From a checkpoint of a small transformer trained on Wikipedia: biases.
MLP neurons of a small language model. Each row is named by its layer, matrix (up: input weights) and neuron, and shows model dimensions 64-255. Each number is 500 + 40 x the weight over its row's rms, rounded and kept within 0 to 999. Numbers have three digits each.
Before each neuron's rows, "fires on" lists the tokens most often at its 100 highest values on Wikipedia text that the model never trained on.

fires on: "el", "n", "il", "p", "sh"
L8.up827:444440552474485518434532479476501445483544502523566505456479487505460539502520526467498522488514450569453479498501476450492546473485527485447514499479501464530552614506485428549415523469456474520560461510490440493440515514529497478468548484548495519492555450479498476490478465464491532515483546514520487529524443568444529552421483464492488458474520507412540551522496499545521506479508486460446527531501512538539552491490444506501507531504572555529525602603465489540507480483521463519411510477472471443444485521473518511482603420537496528511508458521523557413440494497499505478

fires on: "L", "Al", "al", "adel", "ol", "l"
L8.up295:534450484463519519563509516536479452462570553500585464596444550493447449578503548461516466505480428503532526623530560498499488523478524461565446540545498476579509580459456513489492421489585498484539552589523509538553445537514456427544477529502507468541541471487509514502497491562500457482569509456484550411489438575508559468511548553491483508496473548413556495538496477513479484471504504517493502505455466528516472500586494481417533500532484496540521511531450456472518471510456454521461525452541455476442470397488572510464479526541529480478441475542511472526463513429510488502

fires on: ", ", "of ", "it", "al", "election"
L4.up81:483499563499547492540465460588525457442463459451466452525468467509454528553537495501474490550529435465458443516521504517488455484498561507511470512471545500506529531456525538488497485434523513538477553531552508526486440534470497605547416435537476563541585466478415479531471479491469510480479437504528456512466472572542376494523516502586463533611510553474533566538503492496531548477515485513558561524469530472502485506489541529493477545461453494471564474461545514510535479476548472462461520421530563507480520519536548533478554495508457355502468504577526460492507493488426484499

fires on: "un", "n", "ro", "3", "emp", "a "
L7.up30:492435508468482461471500483463499481457495544545514520472596548533454527507562455476463585478518436545468474565531492592463489386472495517508502483458534512560521511573501484447500513505510461445512463509454466477500547551535472537473505511475527509494516567512465515497486527520498541514491494519471492524543540560494464501397414425535517505529449459561493508492444424523493498545498422487466543501495529499478503514512450458451507485520438495465538635516445415492416483529508595541474548534578501410461505518441522549491562506521498461499496491438476524463505519486529553512

fires on: ".", "After ", "During ", "Following ", "fore ", "ing "
L5.up364:538416503591535495502450534452457542488515552488522471488515498497537529442499533501603523450460384582501484504541494501495483427499510526440461519496520487594520494503450460507439533495488475534529525505465565465466455497519475509463475450478401548545514469471512434568501498530539529467449439540523509508469472486466546430509453499550435532559520473404517512566500430512471470496555501511539529523475486513571451521480486515521498542493534468529462552558466490551532503524510558408450558527503493488514543521466508542489488510451526507498506450479486518536476545480423493455

fires on: "at", "ts", "ts ", "ans", "als", "art"
L2.up431:479484494456548420507476543447513475546508465529528514505512483492405471477456474482434507411448496592560597564478513492432400547505503485523489477490455576530503521522484564504495516565555483501521538474414471523542472526507521492516478462504500511504523521474447520520585496515518492455497507581418563506532423522485534495455524471512472498521457455486449494563528479479501485434528492516496507504501536590500517527476478512501420486528494478556394493533446502422486480509494532509528533435512479524455536515523460522533526637464552466441489511448580542552481476473516528481

fires on: "us", "et", "op", "au", "at"
L2.up369:473483516530521414508451493496518475521526521422520487466535515470496544520527535514462539412509455475479540531505494538454489484546505460535497490482425525566550489503512454437476483534532464499567505482477439535575482560523495450549459505551506517511537455543441519512522446555497570526553499530482498476549466563459449387420563503497493468503462553496524526575547466464449495488386504530500497530493522515476496504443499490509434500504488441485425546461507534458486518625495477497479514468559476571516470551560469503531570578514534503544531496463486512529459536541443473449

fires on: "ed ", ".", "ing ", "ired ", "ly ", "ished "
L2.up275:461461447463499517504519503536496504472543519520567371486395458524474498501491497533552508509561418526505452529543512473476514464491559527456463425427494468559493485554500446540442531518479473533492471561494475498475409534412434469537526387549513461583506453429544467564463476549604580506486481409493533499551446556535501484456464458506554473529505504469537515538520481486578437511479517430577533535467488484474488472498420473505500472478521491581498564546530506503482510522480512456498509475493563473552462491487479566563462488541518530491517465520478508501444500523510468495

fires on: "ol", "il", "gu", "bo", "l", "ell"
L8.up346:461513459505526493526544494521472504509473461475499495539597504565430463501496556507487503519515445577472518610517517465502527523494507477454453463546554459552534568579506577488416475500468489505497531504573533510456522564468409528517478495435538537485484454489476517427487482524459495464484533490480467479468483555478575508525521510538534471456490544438477485455517523548524475501555462509399499491487468490507507498623396536453511538579553477497536596516469432506499442503525463561421503495499466425445447465507538492447538488559489493491518524466526533466487531517503494514

fires on: "in", "i", "ali", "5", "pro", "u"
L7.up271:521531502510556464521483501445498530468443525495530519482525515442492465518524459473501477480486515562483470570522500581473471444428531573534497458421550517573541495576517514419492513576494520475531498490461481516494518548434521513515529527488464551544571485524507547411532513506554568459443526455481494445563544475556510547519504451475479507537474404466407531555566525423483506555492424443450492468509466505514496526589474523472488505521481481532552477502470490547403449439504528562436582496544558443462515456481438505533503533472504468474494532478434548462479560488494472485

fires on: "br", "tr", "Re", "s ", "el"
L7.up88:493464531507420428538505489518428483429521521500471492544500598464416410524546529467567528482464462507517547513525512509506553439492496493465460515460548522498483529503450461558495461479489545515533567603494464491533516530529498568563578421523495465488411428520489497516521568517524493514477521479441453444579469443495534445437538506516580504495496506495493469524579468508562505494406484486511529551507546506465433481508475505505542467499465474492461598496500511422453521521478511466502485556515455450444559456501474470491564458564547505471478487501450420507489503561540470505

fires on: "in", "us", "posi", "ex", "u"
L4.up619:469532466535532444449464515525531503530465510436546520522520460497494481537553522533472447476479495539522474511480452494452461471520491514540485495490523527576601492587519526503571534552527382497495506490543419554529497602431452483473502497524494445503529467487496572439505504499521571479405512442548491446505544498522515449478521419539527525498547428458485506514549466453523444519456418410526518465488475534554496549466451514461480511476456466526535470473513513474460488497556518562427534490531504462520478534488460552498510535544495444562500497474465580521411532499463470403

fires on: "ti", "ian", "ati", "ist", "i"
L4.up590:492517473529468517555479486471501521525502555442561473495506540530511462485516429471485445435473439556457546515491578536425522535506493490475438449448527420446521572502486521549489513480574482454531513563401484548465463531430475463549516473599558412526486548459521469492463582554454492523438436522439501503525499467502520457448500426541524430506539496519512513561470463517535515496451511496477571503464557539543470537506528500557416495509423476515410455566448508472492485486463503486496514486577500468580586451469439531518529530498520483528424505485479509515483462565501472419

fires on: "ro", "ab", "ou", "w", "n", "ish"
L8.up423:535434572396531545514539520520506441491530551516458499440516494537462526447513468479481601493464494550465537522511533513515497424493555538429486497493570500530514565508539500505429484443476458557489535509472500512488510567458400497566493522516486484518511552465464538483499575511487498484516490486557526467463449537535427522480475509528523509493521505499550478538464443476491478534523504501454495546507528542529510372542470444544498480507452587519478538519505497493443472492492501490490613483484496491434460508513450481516580471552426509470554518543461430488536549540467572522

fires on: "R", "sh", "Sh", "el"
L2.up320:516485511484548389509432462516494415487587498508575520450426503522415556528505586479469467511493453508474474459497577453370552460501530542478460446450498555548558566555528555505481443452464501502563488512495441470473472518488455480478504520538459510496625454522534475510518551487478495477459508510489560514485522524463508515389475533472452472441509448454459478514515495515497484437419419500518500569526518567474522489546490437462522496485459572486510558546524430458484443555479525540427492465455486493475480463501579492522510469507509503577520496503493407522511525459500490523

fires on: "-", "was ", "n", "ual ", "were "
L5.up865:474443537488490538516551493539526537499416496482455544519500343541475498493541466604581473496542577519487489498480500545496520519479518552480507565500494524548500452460547521447535523493501484476486452512539430528538526480593474463487506501468459444497550533560546448459503539549457512476431494482457527564546539445489472494545572523467483401486485534486512541489479465538484439493497518489516499510480475445555510515489517510511477605510483490484467553531456504611507591505494509516536520491475488505527468459505544520537512530496491488508503521489502447588540497498565473414

fires on: "°", "′", "pro", "crip", "/ ", "″"
L4.up437:492629473459406457509505493484448469443450537468469510509490452511449567522524468434503505528452521475485492552529469468470484456483522562511531418491557512513554516600486518558496449576552496513540568523563544530506517461457487485504535379538435462475547434451538517461499496448591475517518527518557471468507509517522457493504497428548456430510582532527475502468524454447509483462532487482515573500476518532587504484507461548500473529472492559455500505539479519486458497509472487560484558419497516482497511563489475495466493444514490549476452519523509537533515517569468409440

fires on: "ti", "vi", "si", "enti", "i"
L4.up482:449487500505492482544519446508462521516468564442521516534506528549502530558505486500417495356506458526488470492486538467529512486528522503493461453463462453509528551539531457526480485563549504438537508560496427504517482536472483479526549435501545471479565504458448533511465528560516512444486489483495458528497503477528493479515549464575553481569534508559485601488524444444508458478400419479393490514478505478579506458446492555514470506492418452538446521482519459466501518489525499551461476466542566533537644429477428501524569525503524497496478499483514470501430535582485468461

fires on: "°", "′", "u"
L2.up590:525487555502483488481427521537486529437493459498542478503497479458416517504554518444502520427483526495511485506537493592502446538475492559530490405483619524537523568532529522486543469548509496512505604509534498484491519539508423526450486436570509473552603415464440586499570502485581531516554405451485516433470536471537486464452481451483573429555561455475476438490496488480536467474486507440512497538424509485550558509488468524482480472508503587543504468501480471546464465541510525491481500424485583446561510472490495500503534424500481470481540569543483572490513497416547475464

fires on: "um", "Des", "os", "ug"
L2.up267:498485477453468474530487543469466511537539506501630513490449498482477516509540544484502497435383487460533494468498493587469456484411498570524507520412489508545551452508520443479490459494488509458529500479418589505563413517515462501490526474479449518490490466557519514473572452434529564506475484484551555519520517621560506469519544512537496538465483475448493466452499526488498468442481528463466525582500532533453491522436486462490498493486448541591520503459551507570489484545463463473483529497494397572510546448482505516489483543500473430530598482429560442519481557501421500483

fires on: "/", "-", "===", "t ", "was ", "board "
L4.up911:510472504524509442556540467495547473465447481477446465532504509533472462506531528563538487436533584520457416446497504523482496491550542598477533543502483517526498521508539475498578499558506399455452510504473531517537507539530512452512441479425479501507518542546576490470471521542500519455439487496481548553526491472502414477573616512455504445452489539435521503521489488480511416473536547501518499497553493422607431511481478465469487529535408588402498526556526463518565522492539520536504514463493516544506535480537524496584530535487402519590531535475521534506542546505649463490

fires on: "is", "as", "es", "et", "us"
L2.up748:501513555536506443467518485500495491506501469502589539464425506473514526485512502476469485534476532548529509508496517604494479455482526528529451522482425485593583473479475556485488432524546456518552485450547482529624474565441463508505411527505518515481524503493408516483513552449508524493492528478495509524500388586428428506482506554538503520526472455458500523505463432530480566479453468515562534546494559510534450499463506473511498439501487520472521505474489473475534450528554514574457488504532513541535468517554546599473507534467492401504465477431482543511527522477422498463

fires on: "°", "age ", "′", "vol", "rele", "li"
L5.up319:435540525516489484444534499499534519507483480525554477474483437467487562521525488507515503505491560566553443511523480551517508504449527508456515509566583533528551468511501552589473446479556531507498457464560489475514506496454468473472584450585418495540566476454472593471585532494512456448484461523521439552464523494521465486529458485473487437527517474375487446515483437517491544463494463440523516549466493530567499459536524521521468522453450570519540509509596507430466515490564499595448546417580597477554495532521492450526443481477467441524462498483512585484540539476530483422

fires on: ". ", "oute ", "% ", "'", "ograph"
L5.up881:493459506498488451588492558439503570452460495446473423483551551501507455597544437467458480480494513515524574531574408508508501520510491470521432478465557517490485534494575476455522492535568472454472592495451503451421498524507518469489519403492557540503528483520495492555474468418460466438535484492460478502505494551516456411542505480491508536520476551463501518531517430483528532499480553405562465612434478497486551461491538511493387488508414504504531548541440517529529498556535524524502487468541536490467493465487472551480537544520469491525509547557457482475504528530479501462

fires on: "m", "es", "os", "is", "om", "ir"
L7.up360:569515557443486433529446583488428422507479477477544504483467513492488501514440525492458493491450447563524503514529510509530485481500496569495419483409487548542576558524494463506451446482487511519494521518469478435524535518499498477549467494409553479509520510479500495500517474520514495456469532461465533506518411574506439502575460416514447532532509458462473453528511508497484460487519452429516503536482533528517448557478503533499492500558598512526544534440448510542426484491488466512435501545440472433518580578458553560547449548514538434536517515463499466476478620472537523530

fires on: "art", "aug", "th", "ef", "ind", "at"
L2.up520:478495530503521515483532517485499450492511477553480497477516475413464527548510563494449501396486480453437557522492519543519463483491544501549535486508469548527558509536455599511533497462463472469469478478488470521504429491490482522467441463502458515488600527523546510480556456447497521481489471478471583551476486515522534516492563486546480442463497484477436486587496489458446531456520447518448589572495499596553507521470533528527488476557476519559469508583494491422511399506478479497442491368491459536490557412482534521492514544444524517514532475462573506479534558500495509502

fires on: "as", "os", "es"
L8.up286:555523486488600497472478551548523518491506570518544508508484503563422561480479530492471486450405513505541476493509543562487456490502516544511436477489518506538510506499491473500445507497487532482514514534445456497495502505439451439553518534430458507506544464537528481559569445473593548447493457481495524537428476549514557554551509430525500542491516465485520440516520479532518465501484418505457515517491563582537399498482426464438524446528496499551450559466490497528455504563559514520513508516488474482477515500449553491548514514563515552497508502440446443484502586493482513481

fires on: "of ", ".", "ley", "al", "re"
L8.up459:589527537500518445482497452542543463475420526482491459573474511411509476529550519489499485553493456479412496503523429561505509511498511521524521516470481544543546486480503596472528499492556434514489468456448552529530427463491519482479488420530503495543486520493535498485521545498496493482460476541525488522487491595515475447450461539571492497440584546495441512464543477462484542438471503490521524498430454485454473458501479582532480419511493538537492510508559440431536498462539477500480483440504514561497515515521548566512605565464508425515522506532535539463506562518409441491